{
  "num_hidden_layers": 10,
  "intermediate_size": 1344,
  "hidden_act": "swiglu",
  "positions": "rope",
  "qk_norm": false,
  "bias": "none",
  "init_std_qkv": 0.0189,
  "beta2": 0.98,
  "final_lr_fraction": 0.0,
  "doc_mask": true
}
MLP neurons of a small language model. Each row is named by its layer, matrix (gate and up: input weights) and neuron, and shows model dimensions 16-111. Each number is 500 + 50 x the weight over its row's rms, rounded and kept within 0 to 999. Numbers have three digits each. A neuron's up and down rows have the sign that makes its largest values positive.
A block is one neuron, or neurons of one layer that tend to fire together. After each block is what it responds to, as a language model described it from the Wikipedia text at the highest values.

L2.gate478:463540435486431550437502532432536496355454507581403434446523541457534561406437448544516514497508503370513553550540531623565417547514479408556450513466418511617399473490471457446481507501525515459507500512468407421505450493489486501435508485483595523387451456435509467455505481539500435460
L2.up478:461522461490478490455481580489499546540448513505574487452510526439555459458529564450594518464532516519473478461610479504515515395523513441557481404524488414413412529447490515452510506504540506469481613524535499622508479439500539557478410488486406385531497482507519459436421540521499437414
Responds to: Sentence-initial subject pronouns. Subject pronouns opening a clause that refer back to the article's topic (he, she, they, their, this), often after a date phrase, as in "In 2002, she" or "They won".

L2.gate1322:552576588504577514525475455444477464619501550437494468547509531497519445573486533545599431479505464532478525467510550429469520455492482463546454491459449517543482475502612585503528476480469541473356572518525512545525484438418526523534428565448415446528439531522439513523510547472465550577
L2.up1322:478544474563461434478539450471515567443579488475499481551453430515527539482488458564557562488556557519484539421525483566477495521508455432496463492527558606499460478528498503525444503508466480523464536427493493498448467485467508471413528500454493495514505496595546389549436523479551426581
Responds to: Word endings and table cells. Final word pieces that complete a split word (corro-sion, ref-uge, dormit-ory), plus cell separators, digits and years in sports-results tables and score lines.

L6.gate117:462477529470472493575538521523443543531458478528511576553535460391553489553505517498571547552433477512563472413551505533638575498559515473413518402504585471520567507538639529476654542496565541426491533502494606459510419569493531546393506536504599495535432518635478493574569548526446557482
L6.up117:484435436489422543582445534569431426460500559463499546518464525519455472530449510544550502555499547542578556435506505534527524469428602539520509422455453532323418524521572656470586505511432501507476490447482482554515511589420491575507433444444581449512468479422520436481486507526592483558
L6.gate163:509466509517453433511433439545551505485462411518548472536462447525509570510507560484494540487551530520450561574545435554478508563490536567548422584428448546574483635496558510451633488484549404519429485531494522394480491484562529556481480453516616483516507445495567528485425448520454548464
L6.up163:527499505537454440530490542479438441439505445460532521550547483574545592530490511535543453406546445471541493478454517519593640457430363464448433530442472480451450469543493524481485443586543617531469533432581508464362521481478473451452551514473498463477473543539480459470533531438527546467
L6.gate310:443543470425528512496506493528372448463585521552429591505480464499486444506596486506377489447453429556474527574457443520615463485611484531554533433473379591450519442600470442463437534532499481467506488425531539461457493534522461429467510396548443587435422568513475400547495500461478551442
L6.up310:444578471472335349517510462545590539550406538439467467536470513528503580481563567502472519429453552548494529517549468440536661487474426528580489467556548475442451478426510466486477499491557511508496542464572547439423546427512496515510482499457658601543477437582477536453574455407566474495
L6.gate513:474519539508520472591502547435572456509433504427470564584493516511488516455516475433529520570562520439480488562509456453481503483428514546536544493458569431609441528526512466430416497492561483502519524436536534461542573542463508423396454447487524442468562416481509537419609460514500528445
L6.up513:459487479426463536523502512577448492519502536505575523460471440439366488496506468549472498541442534478461506448471530524571475519529570434525608514417472530497529514579544504497506426590453488468420472453596465454454427449442542523504534355515540488473386571547557516473503463448530516485
L6.gate531:518482555541520510468432490494489587520449641553577514501540501584516470468469484549412582425461522519469482593456523492498461505571550529460516457529485402498489543440532453419578470561652468584433515545512454400530518547453557332491511499490587415474523527474496469488506504518436470524
L6.up531:409452505559534446568426502560483588560395576461501505464375505549526546497499438571478453415495474488518501544442459435562542566403470545559510526467480477497469487464417519471493419527554487561494504463474472437408457506429488434463509469486528458466507557432375531511567473465502538616
L6.gate545:557543500465551570515559503461498514591408542471440481508505503579565476464487573484455544527481494504497587494622450613458474529426491384461489502398393544479414399540584501508510524540472488481422523495505455467586454435529548438505497454470622445444458507456523628553453447504417525509
L6.up545:449450457443507387561477574542432540526430531543432526534504455451527564556461470573504434465478508478488539473515330437519432563485562517467405428498546471538473544487453502510493519455458479512583485472561422538487479513494503564513567446500532535396591457498511481451580425519511574505
L6.gate603:589447544449485419446470444514542458470511605396477528552520451565404417529454514514491510460498523508529556614491576494593382453487505547515467437510503484396493566457534536406544558443488457501482456493477389479523497494555526469513515404457488441461562537493579526544550519519562433409
L6.up603:555534558447468489534482577552542549542514599467468519452506495485470538489475535511491537477543436563503531489495540561515457463485556511605463483422376461420512472554481604463428558487511502574469450455533442450482566507474529473558472436437563520426427497486530489475518453478503489473
L6.gate721:519444515519463508488506574440478528483437425519481503431531489470549569534536544549518539350400527543457453436497615566530468452483473474565581504464445605475582541465587552453524554493566558481441563525565567451479413522519533462438481486579594482528555558493542450459576460485530450413
L6.up721:452500455469531540526457510469529530515512537543511483520538458473483467469450520536437465506489570471549533572481492513547507642398601489471546535556501496534487475489351537525508537549457526505518522463496496546479547538527404490499417477545552523451521388440568501395539445481519528529
L6.gate780:495447532440561560499537483465548499442488490564463466518538542482436366571432562494404507600534499531430460609520504493472488430520541452545541469452465512423542473534637544494602495559517430420484514490481540421482438566542511512504495614519533440488506451535425647532497435514491559493
L6.up780:422561583569498424490564529406454537530554404427511545509461532546445543549551502479531469474527516537464540520508519564555449374514552563462445576486531590509434461467469565422482478630516524527540580476573491489487532504603510514387489602486644490495454497520401512501455473461488559470
L6.gate869:464483501463571432514582477512613502508482481594550495451496547479520450499598495447439509577531450455477488464520459570509413517533565598547576557441521522496464550458551526390440519469560454492444502544481496546530534501445561484600355496426526500498467545403487533545489553537410422498
L6.up869:456590577550490516484484461504510508571517451520496558498563449443515518534406530494576432482467496501497441544585469428578499437589519527522490487469530461449552453443490505548523532440529477545555509437417513525532482544511518422387475438482416450431513509557465420624503571468514534624
L6.gate988:547549492425597430492512545526477508438529517513430547519522529585518387483506538487503464605477536551449579480468497482475474480486489505436471527471483594398536516462558447413523575536564579452451338494508470471527429506485564498488495535396476523518491488560457553566457490512561419493
L6.up988:488519489497424466528554481580367561472508494505390557444457526483472506570498525420551531439498440519459528514447571438536472538491451507532496493544566388496569502434498492495489475515523550523432550450477459519434444466423449502504464489431540474509509450537462516396516458538448489500
L6.gate1093:381468440481469476527516516459561508520502455547566573553507436516567421539599509505564587542536501499490460504523446480519501468535498507518495453529537451474504495447607493498374436559464445604527502564548529521442569566518525488491448471471524417557437472419490445543502462519475441490
L6.up1093:425384407556463492598539489446481513518562455424512568481400563508506447659574550472523498509541548602514434466480570498492579402414389559519513512516511559444558536560539573535440466497486530574505564414517508445495571458510482503457477472500480471530473451476405546496583436537535614514
L6.gate1139:507408496529563584432402575469525552548442502479411458532443568612536497466426540480444431545503421498476460615517481603518520542455522503597583479434514507483486506608460509438614534458513487542570407472452418490560490555539519517518418395521505436478418553446513518470454474519485604528
L6.up1139:508501519497504471571490534453511471539569567437441534483539450502561433499437573468485507529449450453461436591538421547503427563414488564482505467601478495536506551504603509564455475441424541499443501482505420507526510434562541468504449428495467520493449574462483524448499438490512501517
L6.gate1155:554490568517531546522513531550584579444492484401439454548575544539512444510452417502450474465474391508499487510481516538409401599516479582552594522464433456520596469471590528400543552509538387398446506504475505502509443516380468445448541481529562428495511580585475471590463542427480521580
L6.up1155:521583472542479542547528554545483421491498451475512538430441518538441493523428486528555470481481459455484564510500525540541560531548576463540537568453535559429553529503517459434517512530565574543479492411518512423403505513495439454429448561443507519468498478498521479550398449529559403478
L6.gate1214:478491474422507506473544481516490497492441444455500478484528522550517402531481484432496367497488483523438542518514487535546489608524633530498562506524476484431455542417563409449534556541514413520478534513564541505481378433421457517532451482526486539513506533542564502483453505496545492484
L6.up1214:569530553469527493483421447442576504394537537552443445528482487524451531528505431494528501458460436538471539563526522579444534499546518536529482535466428544494424401425517499393577480518489488516437437469444494473536412491454551556482595464533542446440586480450499485565458472482474501482
L6.gate1311:446547526594484423477446447511486513409475424607537555501451455432496501484490500470564525500504439528419387477563452538498479501503584526505488516445506517529503526449633545420440518551495561466503452599494576469511482472445542545506462477404519549419397532546443541472510528445579482422
L6.up1311:510484540416455504490523518544588630565493395532496480535513467519514496543510516473453533406485514509451498439478427345438482471526453553594477528483522466550378489456576500503487458573538501468510427565587554542402435447508477520489402423527484472482506473589379586521499444476517531512
Responds to: Subject pronouns before verbs. Personal pronouns used as clause subjects right before a verb, often after a comma or "that", such as he, she, it, they.

L6.gate11:599469529495617555479551552503586473454445456609527478468493470558512459439541571439524532501524490479373472447430513511429369531502428395474421520559541442502492468480561449496459554536473383521542447521569470556431551575598532521600527561514461547490564468475567530490511473573466440504
L6.up11:495487458537452467570466480589502444463453553534509541450500472444453515476488404543505532467493495547535460504544639528468417461520424471471517461522493517368552584539542554561448422364468406511432385547454599556493448560515512536561500483509451419535487494517418518497506501544477453442
L6.gate39:530435507511574480444483447468426559483475600520499444610486408478458475555484552504457551511463465529469474492530496438583490538520505501558501467533589502512514599488552527534632514492493398499517534583493504485562477449517498569616545513571447469487520589603551512441445535544489487532
L6.up39:467477422543513642602458569485524439499584429469443518548621454485582436499603457618420502467491550533433497497470480520487514501512467433471474532484431540475498467496495562520446556433448482472550514476512513538465523538491456493397455579471541523507478534490452502554469549408546582505
L6.gate140:593418547544525373589466498487451457492482630423525450517521535424552556456489450573452464535512418576534512456522514443511485529490465412486491414525482466550500520593538615409465521559477470468561495515525484556520499563528438468457522498522498532429507581455559540427348446429473477474
L6.up140:480469504443484493412580460538504597517493512445543482395457519538509450459550433533540586569523474523535556595556510538512437538474436467391460497473501561419566536588589540532494471453540498532503512495483605533500513499491504468487510571632419561379502569533471594434401608486476527488
L6.gate249:423520469474460562478549496530415449511546496483544469562464447503521503491465465524435500452481467472554498385573503434448488461534445433427477482517526620522518519501533482547458513483404412423460528470492411614553414479537492591547532486515587584536486534477550472441509468351467413457
L6.up249:497503466477614463420482483459481481452519545429429506490448550537476558508512455557444529423545526455467472519480587529493415527489534566512556505465475532513481494488601553528446579578479490517539523527429522519546493581550492594570478446555517519550405510504528532458507531503468422535
L6.gate312:501503483442516575545531535543455465516407409516538461414537521452374460537467515548506508503532475529472512529434354591476390471559490446451560517511444489466531593460594526414473506541441473451431508548532521475421530559498540549522502482452583484491511488530491507581410584530442497489
L6.up312:461557491525459490496571412539417566486561454492440430606588564503537503401598506421539450362447543520619556465518385532470497408514483428547561597507571472521522505449565420552466584371457401508533511510487525542534496441563408513439502491557453514441474549526556534575423484484482495414
L6.gate345:488569486475546523558558486477567489523395498584438515481477506514573523473469482460491486509463506418507457467471453590436437547482477402509502507534390518536564450581561525579557553441559419428403591498522462531516393511609518532446507518499532478424498587484485504532455434383377504426
L6.up345:511549484440475536517491561451445501560469534490546416501437592487467460533571436459547474486551462466522496486473450457406405489441489528615547425481477591377543504533540524468477488459434447360585461580420486551517369526453612501508570476604480507506421540486560512466397555425514447494
L6.gate442:488435532520505511573506453577501451442529508448435370464590435483595517514516485514514559451546529512536552502460508516458416430516502453556486400452510439547461494469482523483555532515500469423478462526497447531609567439482562445482500543476611567508587435468481518440420540502314489542
L6.up442:447438490473541555577479478533560559412453385541547505484544470410492514473553515483469658552541512533607558483445521492463494459507484584481453468518502535498539395540426497584429551507520499416511479513488557486559489514539510474557468462444440610437485487464502470461480550469399360492
L6.gate480:538515522505538557489477512494448433466551472527404485560484496544600512393547462552464581469527436441572540370509554531611536510525632543437493460484498499465529459462487493509493496441483509506428517477431470546514446598554576519511492414399512536517484495478479477516370535494406502393
L6.up480:427523480506534574526470423434527508494467497509483526469576550491438441519525533488474477548512538478570521517540413476471485578436513424616508470524513556479441538452470523576537497469453518423504475522592498524433429541510516570512411510561431470447524536520509548475542533485458583532
L6.gate522:565621487557527534577423502502532478484448525596568424524500569470563504465577485439572519609492446498501605495577478547454527549444467355506549537507509556451580453491571505516434521455448455425475552483578539510489553522530543560483455450517572484457483523537472476481515479546461477496
L6.up522:528580423509459553534485559460477601420514509425460460488567503610474411520458524469450648499454542507432593562521366417491529460524477442600514509477454488551523476444521486446474460446405507468453401458457542462528514536478458556491464500507504446512512511621455536580464566544459499495
L6.gate652:476548488471574470532559461553507460591526449527415522548525463502530431503534504528474439481501575470497514511560420548507423473575506532489489481502520486514450465445579510500544483441490464530440549543404569551427512570396550505561516500509500551494464441519488637567397476428503577449
L6.up652:491512444567502568566524414465461459534491430512451534496472443494530447494486436552478596417499561572567484488457543592532502404590515447405436508514514505500490564494496545499567456421431491458449525476451504534456486556512591601569493516586560538472476401491534510504436519517532496476
L6.gate686:601519513560459513469514571474533523543514468504449426498500507505477550591474512483539384401550431448469518514465444547555583455576493512539535653499532423535492507419545551484589524454569449520500502491448479557539519415390438449478527453535517492474490506443556494414485541496431387497
L6.up686:538453494454523528507516447434448497576529509483476575554505464515504500535518465488448573430481581494591489491482528465490575560478573532559480494515523494566481588490442567499492509526517446566518469538513416467506502584531495519494416519512522408474479473479506521508507466544470396540
L6.gate793:487460488511569563570552495467488576399433485479552538613558549539479459490498448506436592480499486556404581456471406463454518583404519467552566568476544543610452537469581423546447496506490473486564480500516526519537389535484452512504495513536447375529450465536480467374530463506383552507
L6.up793:520527452443506486461523522464416604428478519505543525563501537553469503524549504461509517416482463577472523536453463497480492408519486461604511604480568437543376505423492511451518513496438493514516558540456519479615476454567466571418504502534505484574380575579506540461477377402454502449
L6.gate976:485554480477614526526569482476389514512527381421559531494447466499495410479563412452414527500477551435371488443430549433397427524449473439536399431522527586507512536455514396505493529553472493495513426576468501451428454496531484534477534496377393496478512524487550545511464512496459411570
L6.up976:489495454455543525609451571509516594508555526465517532518423515478499384406468512582524571449478464500503580454517480468396539554434477528453478503423448525520478464529475543486460547488516411589474436539584499605429555478437551488626529501423464496518478549568524566510460523527510493493
L6.gate994:427594464409509513546517485566442363478455491553491493524540580573561549484499404466436500534481576494512546472504399514481502492525501511477436534477472491408480515464508519512522523510517409498477461532542434513525374468504524532491556487395570469567464524526518550566435465431588465426
L6.up994:491494534581583507651456457523531527507469422468425562442530484487514470444574447607389530401446550597524447532473547476551546550648567536515517447513349577412602439483445509555485552459507513556503457531466579565453515437538501497434462400494501490533564472507519567552419433451401541518
L6.gate1248:441522490438456606515561516555440496500449501584523398545519476605542436500406467472471528431502425440564511476477455415435494468553494460444499441563513361502513527480453506436545559439552471545498474500420435520491485545525551494584533453459515504456481491524572495530404473533487471494
L6.up1248:452537450420468544539533449475501484495570431572494478440481505517433467547429508484557534464511491496566522532452398417500494419554551474378473511520540419479472540610502482366497438453504576504518542449494417461496422473618484513538537492475553521528450505482507486564377441503494425518
L6.gate1342:516432477508587496408560463427328477549482503478509511516417501509513446501548413555426467486531468492482439539467434493465407512455539312499481471523483476481386611432566514479578504549510427517457596509526468548583447485518543516577545480504504514402483471499525486516526609490490485522
L6.up1342:476567500501566562457492432466558482549507475516521491588454516474571379591541441491511528556434488449528488442535470474513453453503509494407409402555541556551438501474522474555542509482487485516532459517397455525524449491472552491584503572471495635539471530489509460432530489494493531551
Responds to: Separators between numbers. Separator tokens right after a number in statistics tables and scores, such as the cell pipe in football stats tables, score dashes like 2–1, and slashes or semicolons in lists.

L2.gate28:523520508442599439486475430511443500532514489544505549504531442452484514518473538512500498468576485456446446594519535475457408487501605548554478477504469460491436491538538583483525515468507449511454500560529407421578477523455517483537549434478428371519469444537535566543431530509475480579
L2.up28:597508529540518451441569493412520455597578497505395591438369452555435546511523478500485529510499415533423530540495538575599485505539569521507496503533395454554491457472517570489521475430504511501508469519494442466502512414450499517481525501534460442487519455468534509612395512508499567498
Responds to: Year final digits. The final digit of four-digit years split as a prefix like 199 or 201, e.g. in 1793, in 2006; occasionally verb-ending pieces such as delivers, would have.

L6.gate36:492482526535538541451537527460533556478452540554528540614502480560433520443464524579496551432560528524524418510521538570500442549527610507478525470454517437525483554548505495368561527549531476547367467470465405475528556519443518527538485459483559510331522561504611433408535441491427518533
L6.up36:466544574522499588420446542465521494433448468455595524610567541485493478515477511596507564465499539489517463489572516424530435520531470485458593408460562465495441437446394548542467459520539488485464489444540447515459544466460482498477416582475469487496475415500459517485482480562506429514
L6.gate79:592465543522525520560501444525486469508412406513489451448516433467461595580521488429490477496453479475494393514524441509500482465476504588493465497468470505525572553536515526472471509490597499495507527498457541507442508520535436429519608443437521523513555409552461651513440591529478428421
L6.up79:431460479552502472479540551559540522493479517505504566492516501539456477516501456485415502492465370430442471549371439428492499556501475478557506497481423553468563544566437444487526489547536491505503429501542512576484532497482439490509487460544548436560477512508418524503415472501501527494
L6.gate119:501608562545543535440472526494503468477487490482507475482533435555448475489522406468468493562493528414505501604620499476508475467548514469470494454498447492512458548492544528516533483583519505468440519510420503505599546476384569497571567539529584546558513510507496572454529457497484525555
L6.up119:427445572498458445391560560437584535551537519548496471451573358543477402562569502438470480463420488477476463500519485525430479420603466474594455564527535495547552544423430439421552506546511441474541528508496513444521516467411540525565428501491604482512541528503527563557518573484484452572
L6.gate225:526530517527532490499541530537546612412520598454483526454500502529526463522449497525495559413488550550530464546449523560558532560540584550541443572443471517522480505481520409467567452518515505603525504548401592455561418531505442533513569424592487497498495515412558579566585574448456452411
L6.up225:441430509572590455423497560501486552506518466546500562464398479414515506569487439536520553489484512498563510476547419527522551675505518503519547442602479454503370472537499485531482535519527537508541612466490590514534551471461510504479522491452539546443475551480438476506539562471486509573
L6.gate338:511531606495495555458485497479504489401511459507458480507460481500454516499456580528469443548531475472502556548537528358484499522504561531466464468496456518447459539541516565484617442571537453460404542448567504531496432495451398489545491433528449545462559536577504509444459494433545576518
L6.up338:492500475521480439483449479477499500567520474530510515549485513423481488504555535458495458439515500458537460504518426536536531412533509536440581533546476570504433483509471611537481634468472439456480565495463544496620492478600484524499519563490508494571463440474476495608426521508464539524
L6.gate373:447425542414453529467514420471499511458494583467569534504460514487447466484556478597340511439437364466458515563550441525521500522539580521503491517437439489582386444441431513531526540631538539540523526444526513401523527441498476437437494470511501433530513478467522551428508449561557585514
L6.up373:555514606480445489533644506502443532547426520449554451470476427567511501448466474451414600458469470493535526475633434536438552507453407479476440470508538436447558504485438454462531538386489480559455446526551479549530461501505470443519529546523548592443494529542520456493407502416457572519
L6.gate397:611438531461516478568510527442515431490499532401511410511555503552491495459521569536498644461560549525422587642505533482439537471440545558617527518522509498434472570527529419480488436518454524518440428482449495402498430473495600463470562455379539517521469460559422550487517498442509559571
L6.up397:472508519473526557545531561550599509526420424543463455361471501471503506490538577488514500427561474500450532505506397521557536551568483532465422456503495591500602495401523489528478527395498595500456555531520515483460538427470560518491554512534478590482499445564563489569411308486492559538
L6.gate488:443534568540463443584480428521496467524389544482401514478525524508432539589435447566437508481552574548549526568557543514473490557485518485537460571545437518461521486429505542407529501472501470475458517507476516510545422458465506502477500411518491462391445523546518494479499593560448393528
L6.up488:501475533495483547491505488549551507445476615494468500508527563599505581541474397523477519583528548516613525425527500558596495574493514525611446565476500508525452484557495497456458500508537467499606569528539609526515562520456442442495552464486546509483517605565476438420513507485457480512
L6.gate620:504523476428493597569464506579579519562404548521439424467506442489545456497443465471445577516430522441515518406498593574495497454504527494489570595407521506567459449528563600504523505592612446519465541525479483531516465492497542530488486568475495550444448477394439481496476489471544523492
L6.up620:409468520529565481480519537436504456528533488501504495395443586413561552551414584503498537433511513539539577560508489398481516450514509507473537531471510448429530617457523448400459453447451572494458432478521489489519442438484567537521445447370504505515454467532531446543526491499485458460
L6.gate669:585487478497451508508553559548496475528413451487618413549580515479558519536477485473474487489499482491467473478492466429542505570603574474506457415496560447459474514543450422518483605524593573547563563542519434472457485537482540430550422580459442502537498509461476413373516412534563480524
L6.up669:530520463540517556406528599420608570413366560574538491541572564489447439536389466494500494549509502535517481454423611478461579571581508508547484511504535493445500400519364405536556592432513469462543542526480401419543621481509443504503425596453509483566458439509605487447517438547528473488
L6.gate797:518461469477522590448512536583374496484447491534483447449489447518601516529503508511541428391520461443439466495477512537597519537565550481513527545396510490512521432466524458417482490507463511579537515675557516429430617509446507512512480434496418494477528579429525519376428547511485481434
L6.up797:534474540496515522554546527433477586549543498436470508490451404422519533488495503397420471492416538415464499487480544549519490509540559578674642512483525420559533493515527519550474504561589526508500489474476483561484470482371434353562454434406579516506476544481512443509496458471509481515
L6.gate837:488524454548445537480446488533571495531414529498523511600458493509531499561484563378486532519543531504357467509473445541484464577529472600604482541391452538478459486504486450425531527550596481512544500517470423429545549497476454479549534546410538479506485508548585580479510528526526499520
L6.up837:578531474542477555563587515486402508438432597451440481511498531590454574474448458556490459626444516474556491566504531479632512525471485502514476476562509474500544469504442497472527552493510506532455423467395599446488486489418473510428530541498477472501471567506482436408628432464387504553
L6.gate953:577509566554503555547483470415557594429478523464417545539607483427470471519498484396389480481435506523515471418528394485511436544471501437513418427464533451580560582457527488464466492519521452550486555515461532461499517393399521449535456467474548501536543604479421472511540484486469501553
L6.up953:546560464518552538451523430429601550562504523526488554567593500534442579626557456499456547466458556451514558479477510492512592578489514537583495491500529567518387559373584499406598519430522504353505548485508514477476481480534394520513503609512562458573484493614511507527535558636371534564
L6.gate1091:546510537501525377452492503479521482452469460477442440525546520515495515358468518525536555547526423522368516533488542554506504455507511491442456467409458494451405596549453454529490523578556439481512581525483515452637473534504519527556572455431474524576388520499486491491596474492566571521
L6.up1091:562457509517465521503473486449593548540491460498425536551494491532512407497592550521515586444474500436487471568442496503572455541495535684559519548401529564502502482535477418550436488621481455473455342511518546502440561492418526528510516487412489568561570527548528437480525505460456553456
L6.gate1288:480430472454533492491489570523533471508427526472408465570542473513487493500468449522396475577474429524441494530538446503463439517506540526424475451555515424471414469555466484573643552529610432558461530509536394471475476602458543478497480526474554491483545428482578547509496535490542446491
L6.up1288:522500454556440500589531437474573453442467493473482506507573581490471571558470464554525533543564538551529499485485487566547459556475487449595468543469499443415414454520480491489561521544532532464489579448538480419493451585439472524537433467503478611420476459542553501569570465485478464504
L6.gate1323:521511526471523531503579463503544504447549516544440455461460560563469464500565509611525580589472518428523521581578516511631477439513528490459476495446462448445441538536411516388516481483516476573435513517558460435411507556430494469600508555449531511513426403526499574469478593504503470530
L6.up1323:510593600440515501494427610472522521492438572476445445590415340460497540399421562572521544508508520524474515590546407519474518456562526549502519368655503497583457484477407609618569503548488550505580532583474536487600572427513510440486573576471532533581508577467486501489467518468512542563
Responds to: Year final digits. The last digit of a four-digit year, as in 202|4 or 198|9, mostly in dates opening a new paragraph; more weakly, "also", "then", "has" after a subject.

L4.gate175:552445477462580462521570415555539419488444559574440442482488437488514497583483508545500470539429500544456541521431643422527564463518515513524563525471442501558464451531428411551470558495546510454619401550486591377481512486524573508495558531480431418440551516496539440478492509462476528553
L4.up175:489562479484485448642458442518522538419505452470516536428521468479516493481402532443587531526497515523514432550434516434450480499514498464553460510510465507563507511559469503394400526516476484482492453485461529507451443524540443488459482428482479592433477428449567450477512560557506451481
L4.gate480:517500507429447429583417503503408547551393544544409486484570513479526498468473501528510477520462558524562505492509554398571478502608539537595441538590528423608355494510498423437442463493535447572420490571462458542484542503530540446524541510460550471452493541527534516493467571502495420494
L4.up480:493511448436479563379490505521510520485439495551497533473428516604484482481469444460570509525517536454536509437525574460395524540475464449436538581573520496557527385510610537506565541536488438512532466550416582437568521516480460536524548461470406559543499595553494545483544452570582468466
L4.gate588:498533470458499571539588405436549441546481471478525463478394527663501534382555516479488451564464505469513552496396466516482437480473505464622576542501514448458388644477501465416501503497524500531541397487610514489536479499545574562583468524515456539461534466471537592512502511481529494505
L4.up588:464610460518515562523345454458493528547528489531505575558537511563437531558406519461508526515458530456494449535557585453506526571484521534386619612550529456500438473481533563482498469525517539433526500486477474425411525406494432515514496496554489509522496522536526561567511455524487494540
L4.gate1322:566402436398547489440520497514520604572441556489476461537472571564440483461563479484517497476536547407483430505526516414495518539431468484500533498506494462435478496555628505456467608528487500481492524555496544533498502490460440509451532417482476454339534510490472473491518455491533440429
L4.up1322:574464432478426461542481461476468479435428459476530525541459536464377427401481495392568456517443472387489477400515519562527557417424560522541457506410481464416591508538507433517495485580439565461528406496584408568422407494469498550516414577496439468530501480575447461559479464480517513498
Responds to: Subject pronouns and ordinals. Subject pronouns (he, who, they, she) and ordinals or durations after his/her (second, first, ten years) in biographies, e.g. made his second appearance, who served.